Weights of a small GPT-style language model, trained from scratch on English Wikipedia: 8 heads of 32.
MLP neurons of a small language model. Each row is named by its layer, matrix (down: output weights) and neuron, and shows model dimensions 128-255. Each number is 500 + 40 x the weight over its row's rms, rounded and kept within 0 to 999. Numbers have three digits each.
After each neuron's rows, "fires before" lists the tokens most often just after its 100 highest values on Wikipedia text that the model never trained on.

L7.down741:506510455506444480464522539473513480515416495479550564578410504546448478487596511509481517444496489565450555528526531502508536497500556452504487477475427472503430547439471606503500499501526503488537464490529483466530542448483514490465496511504502538497528492522488551541472412519504454484454536560485463489503503474485446527437454548556483554491463521557520496534528514504548361492410
fires before: " | ", " |", " |  |", "6", "1", " in"

L2.down303:498538522531415539491493436442488460432505534429407448494464486455551475460534515416510501466471506553508453444447504507485516478533600511500454452494535489463573488503479492474510493524535511456501556488519463514459481471442524515488437506467476581506622463481540491476521569511538511473504497441489493493528472551514426472535512505477513517465513549495437525592560509402488528449513
fires before: "1", "2", "18", "26", "19"

L11.down549:440534518478570489517544535571425582576473492457548521490440524498479518483494470351488571430525536484454512473440536527536491429457540479515554551482509487489485494392447517489521512433510524498469506509512477571582465512483511474464535486487506484479509531514451524486589520487516572523485495452489488530516538460526459492564511420531506555483501493478472436511491544495508532535457
fires before: "2", "1", "3", "0", "4", "5"

L11.down423:487479551517397485575439528480585515536501536485526530434543465516530445415472497508533518502514556553528500510537466428495518541438469505499446548491486540544504532487437567532514495531565457509490443462498496462533520492454479518501530512509468521531496419466467537507475527500507506523510437577517496537496479498516489509474478469450506493507460477442554456506563442476525512476527
fires before: "\n", "\n\n"

L13.down591:550447487514490500480512529560375422562528476534431539463478511460537478453456499537457463479479531492564485541489554503476546558557520523472510500482543544472510473457506435481481505481443532495453513491430584514488490489502542552496551517525536573526419442456429517491483525464580468471552491499488508450523477500534499523514538548402534466484474504583511396515453483540500554506471
fires before: " |", ") | ", " ", "100", " Album", "B"

L4.down93:480529535539505456489503443544461492448511599443511541460523413478491526487583549572497440485496527544468571504527437431526583517472562514494461440478485465523502541515504499523462557594432460447519597441484473469482565503520547523476586481515438447499419475466519495491485496490464521514500505501511515498515522531517443489482537539449496529406432415510605540450534452492425504524527
fires before: "\n\n", "J"

L4.down874:538504508503467523582527404523482449507524510438527574525511583482509476497441512545437539466484515558451487502466588503549484507585466514394450590441529509588503618510511462516519530459466523500470537493545519541532506492554489468571551563499449561446501442505515471469478543502548438504486481464496500483540512431509504534511480513499487531501508485468529488467524530428446482513481
fires before: " | ", " |", " career", " / ", "; ", " U"

L2.down584:459509509561509492509507443475526539499484488541530501454501454527498457491464480543552460542503514484541475476466535517529550464481548555525468458483542495554539514500447494412470509568545518508588494472490463449453499533420507438469450537500477560517463492421477522491444505438443516481505549464470532517550549442480475543522453478500551494553484508482462545524528443460539517505553
fires before: "2", "1", "18", "20", "-", "10"

L12.down716:545563521509438564507534441619500439456485598449477521539444499404513567489463516445539423476501558468467487492563488473550504476487516516556513541451485467565446557513487484515488420441524487502579490522463463467505507599487481493476587522470535591473536466469465462503517551473536502506459469472528522417514509480436508524517453486460504474527448471511506456461459476496523500528503
fires before: "6", "3", "0", "1", "2", "7"

L13.down4:503436532501500466532568514526360454451452464553541475556546462540487398485541442551508519566520541511414503551417527533525496484485543565493513481509527526482505503502412565511533507485546479458510550459553463509514507506516504512456480525549397562490524498566451513515528555493559522484474472566489479504538492490495501495429411447522485515490460513443486535488493558503457576515560
fires before: "7", "9", "4", "10", "8", "5"

L6.down97:552526493488528461460464557543440506539553474550523445528474512541594568468447529516430543532450498514445558518515506437559477486491489567489478479474496441476499584442475551483463480503482502502454585487527496627541516528475508493502511535457545523479497513484482531570606463529438484508500487444511494477535482526469462441513536577498506526512473574465452570552571472499537458501488
fires before: " | ", " |", "; ", "."

L6.down253:506525433537555496607492534518537482452527517470559458501505420567502603543509449554476504532505553536497502529499517512526561547513448605476481494479466447487534500454508518453500433409490537517486569512571474492578462525480523509453438427545468434512509530465475554541517475504405523459524569399493494519464461449513473455448505486461537482486512491452529520553477464448491426493507
fires before: ".", " | ", " |", "1", ",", "-"

L8.down967:531486491457469501496515470514498455496562432512461492521462561450571445423474480363544527483561496520516621437503531489471491513577513497522571509473483518521496550503544455578495472501492531519506514415492524481513497481545517536550495498545458523391591494486422453576504471465411532445528539510514441521496491440451517488460531560524438423450518463510534453468470493516469487540483
fires before: "\n", "\n\n"

L2.down314:573452456506486430560483565582442449467503471500487517549410544497470476482476521567531507527489495514544518523465527466465465479514527576467489524537465572489478554554522442550488508490486519523482474491457416519507537510472512484472473500508462555543483487507510436451534528471567490486469510485473458545412541502485470534461454499486510486497492489455531496431462513466509522505502
fires before: "1", "2", " al", ": \"", " third", "bert"

L13.down182:485484522522459489474497457505431500509472471523457468515533496521542448538428442543464505560541463476539480447515578527455483460507550469483528518498509489553503504501448458510492573446478534540485494430435444481410559505550579495537485493467497477443498514491483541528499485488513503422501542451558494495466479479502499511462518490441643476556465462522491499517552457521521505477511
fires before: "9", "8", "7", "10", "6", "4"

L6.down717:426440483461446470476493468577594420463494527524586471416512475541468478513481511487493456527510492585580502455545516508497532514546474411508496485482518509469473460463582559533414458413515532565506584540551459506582516555462496480495507473479446477519502523515537496529493418505484505519444459542486550494427591450495514517540462534555472562484456487563485486440461439529481441520512
fires before: " | ", "0", "1", "2", " |", " | G"

L7.down483:467446534509422481426495556538462511535530495505560517547492470507530486596538514459517528554539480441539548526609529433509495498519483495514506557425408499490449472454557530474416611482499484461428496556497501496480461454485477514472455518459543505535458465496473569540431402476523537458437455494510464499504461477476518612560515545548517514461505498532535538496459474493448518456482
fires before: "1", "2"

L11.down928:472631504460436553525585450557589472505494476433516457497487479435551520502488544466519477495571408466471479522577504524524557484487508479485532467472499448558443499502577534561508486476518498505481476512498431481443516472537524516498560504588480496485538494548558495559445522505492529533510538575488472482533519500517491479502523484549454458470491491543477502426459444522517393495513
fires before: "| ", "2", "1", "|"

L13.down372:528494501521532492526476490475544439466507574439456407526516568481420520469475507491495473556510539478526522513508502495493478498485481490497466525493461484505432441532495480466511535445479433545480458547544525540512528556515530544537459456543453451488523475515541468493434470562510567506414403518501524437443428531458504518515530545539439473546530560506495537516523474419463428488517
fires before: "1"

L8.down698:583489425519485561483501489473559581549570545483499513514551553475490530527511601502452564512524484469444435522488522494454434485499484484501485497428495490526516513491531497491515496524503538492464477504485523499532530465521456464566551543517515483437540503568569476487458549493532529488503464516499472511493566478509472461561540455626535473499476450432486472461479518538480519468554
fires before: "2", "1", "19"

L6.down212:487505530488500475551485424472480483565455509510504486484478455484423456457520425546490471525479475505561516452499482468499509428409534533488506475514548500555559486526518449498577519472436566534453495532573462491459486488455478484532529448557563509451469412425512541450483584501464499534463410555501463485514457522515460543528569458510511516480482510513508493493450611529476508445476
fires before: " | ", ".", " |", "o"

L8.down530:483532470451447544474470425515469553444530452465555507505538443438509524502453533484511550498558498466522474572501505465543508476618458507508532511505514474522484553481496549506533510470459410566495514533507507546487487434534392516473504415511516505491448521519478544500483533561513522422517462462476530475446511499507548460444517408556497480460436515574502489531499397508501535476471
fires before: " | ", ".", "0", "12"

L8.down123:492555513497519491537481493484532499506495470562442546486529478516511449491553495472530470444505535531469500504467504474368502562526472486534487473504495540534546526549504485497538444501480532557521507474495495443500537482472490514497572509584563443532524487463459518553449563471508459495507561495492449443511408517527431519441514573499495497475436483500467501536543493510480518545513
fires before: "\n", "\n\n"

L4.down923:537548516415569452530555493406374517475551538471492482533461439442489536485598526490479537522522517452442473472480493469490503432536534496467504536468455534496480439550512502489465446604569527507521513491529442546480518465530525503523525464518527547527492518467548570527572481538469499530469468389490512435465533487461577495544452513457489453476485471557500474437510500534498507488563
fires before: "1", "2", ","

L13.down557:461524539533457500515549539485683492445493448448533462522512414457595411494526542498500519529458449441492467504495491512450511514477531456489534527494549538491498511471538446503474500522489506485494477488488520415471509601540427550477552544498509471517440509539494533418479467529504510533473508591444501528436463528489471572494631523431527482509503528461559540503492536530516501464536
fires before: "–", ":"

L6.down751:408492479509487462454413500441457534423513437519480458505490545509560479546538548484483492473489571529505540487521468446526472470538506485509471563503460499547486571495480568542521536575472493538431437504523491512513550532550467506471579479475534549522516427545522485525542547490488528456506500518491488475520509422519439515484515463469583461490509483485519490511560475540491457450473
fires before: "\n", "\n\n"

L12.down582:503508498543445464472510529550555544490534527448531434519478433548580522499465480545525474501457472414542530479459481515495490526517453500518507459527525463491539439490566521526528444394557521474498570491460451500469451529582537464497519457514459461545484479480549501449507502473445510461561549482445491494512521471421576477484463615517548526469536511474514443538576502501479511615479
fires before: "\"", "===", "\" |", "s===", "\",", " ==="

L4.down778:541497522510481595502504486481553497486460457497537482482530490543493484513502477410507488578492469578461442536452485443588489507490528476520467525530491501507579510426490487557451467478446459475479565507510416405461481550467474531525463462537543442557517474523499485461451466488490531518473511509495500481453525536466476482485443472488506482572530429504561482474550515555503505560482
fires before: "\n", "–", "i"

L13.down222:467482539521557467410541485507470478472500513523549454488505506495411507469471495482521550483482620507474514465493523425553475539474512516531510416469462510536491456476532476503462509465580412526467507623483519532490565505469442565518535517524458486463517538487490479478485511441441517485530493494467507516442494538541488582549547538550475531601502483434492554474478433511531542521500
fires before: "0", "1", "2", "3", "4"

L2.down184:453524526491473501483495528477409476454469537466526477486530482533528438489464502581443491526525504502566485573532504526496527492481467511456458506474448502478532470484517432450471455464523527544414404485517514484519582565482531514527457509486459421518638527567482492535547475470466517491515445516541475513500505478556535504471505469513567511608541479541504555481466442508469488574481
fires before: "-", ".", "- R", "- P", "all", " UTC"

L13.down685:509423508541511468516485469506541550488538579517419519457532501495561532511436492465523508507466508428618449447485477491465485536599395458528460531474506530464551504457524529534573493449492448461493481493490534507496418525445499551535445541498526461504497406479511521474532483426572513490580472491453550499497551436483539549492481504465527563539525450524519490546514475453479558549507
fires before: ":", "–", ": C", ": L", ": H", ": F"

L4.down872:502509505520516469529573538499547512548475425461463510608454504464478527486503447455467504528487537515530531561517538529518548494462580439500578491483542497543589451473528512454516508543492489407444476476491479495470457467499525453523550390489494424485458463485532533530498618489557486495517531413506493500496500449538458530507488450465562442485464525498493488506444560484511480581484
fires before: "2", "1", "==", "|  |", "|", "| "

L6.down235:502505482455552455494514533461516581512549495471487545508510523556584454547491520493483484485435505471500432540443519427550521515447511552533460573505495462510438475508476400401478508477514462539470535441520454519445543510501546474512566483505447499558556464543505548523535520552490488480483487519506555520481533440477461524498499520514495493594481506526550537478508461393511493450487
fires before: "2", "1", " | ", "–", "\n"

L6.down486:531483457498480479493460436533447555548548515542504524445504547543492527539400546464567488499510521518534471487484541417482576520444503532517533504522527523435484517428421567504443454569543510470510501418598552582458544523457538519434451516477544448598538459472495469514566506529487458459534524538501478460517514510495472421526511541500509547460527499509396518440519466541487581506537
fires before: "0", " | ", "1", " |", "; ", "2"

L11.down179:463469502508479483492521461555352488525511450490462476511502442438457509465642478526493468523488499427444569511556517487478584511534558501515530532540516429507539434510552519508445575416508496468497577542523454536481482486529459417475607522495529513496504472451452520504505567504531477540444507518471495445496482464416505501499529496502562522464552513477483501444490527511441499543439
fires before: " |", " season", " | "

L13.down518:562543480409540513502582468502448525462552526493545528466501500544460570522518456517505549516517551559552560534420543506469502493527477505514516493455554520519534520553400453480508536397500488508465464480538520536490449512570565590519498570470535546525478519451521521487524515507502440530489500484521534514495440507530528545533514439460518552510506523564555497451412551500457510466486
fires before: "8", "9", "88", "10", "94", "11"

L6.down242:562495589496517503523490495523444534520527447458494545523476569536453505424446555496506562497518445474433479455494516455530453453528515515515485447554469512541550504488565478528487499544493499517485489467543533508573431548473463482483460525498507491538496434511495561383545508505617454489560481514508476406494451469512575479454571475480527486516523490550517443495464580468523441503454
fires before: " | ", " |", "; ", "."

L6.down250:509485476482498426483568428574488426519514572468379545516519501424492473492461446451516508552503533510587481468518450543404550532538500453535499446496493525500524537471479580540435456554524584412451467487483506454414491497528452504531473453575508498513549531559529531495472458506519469469458506456496586546498520483521491497491534530482456530534555524533606463620472496467534533551525
fires before: "–", ":", ": H"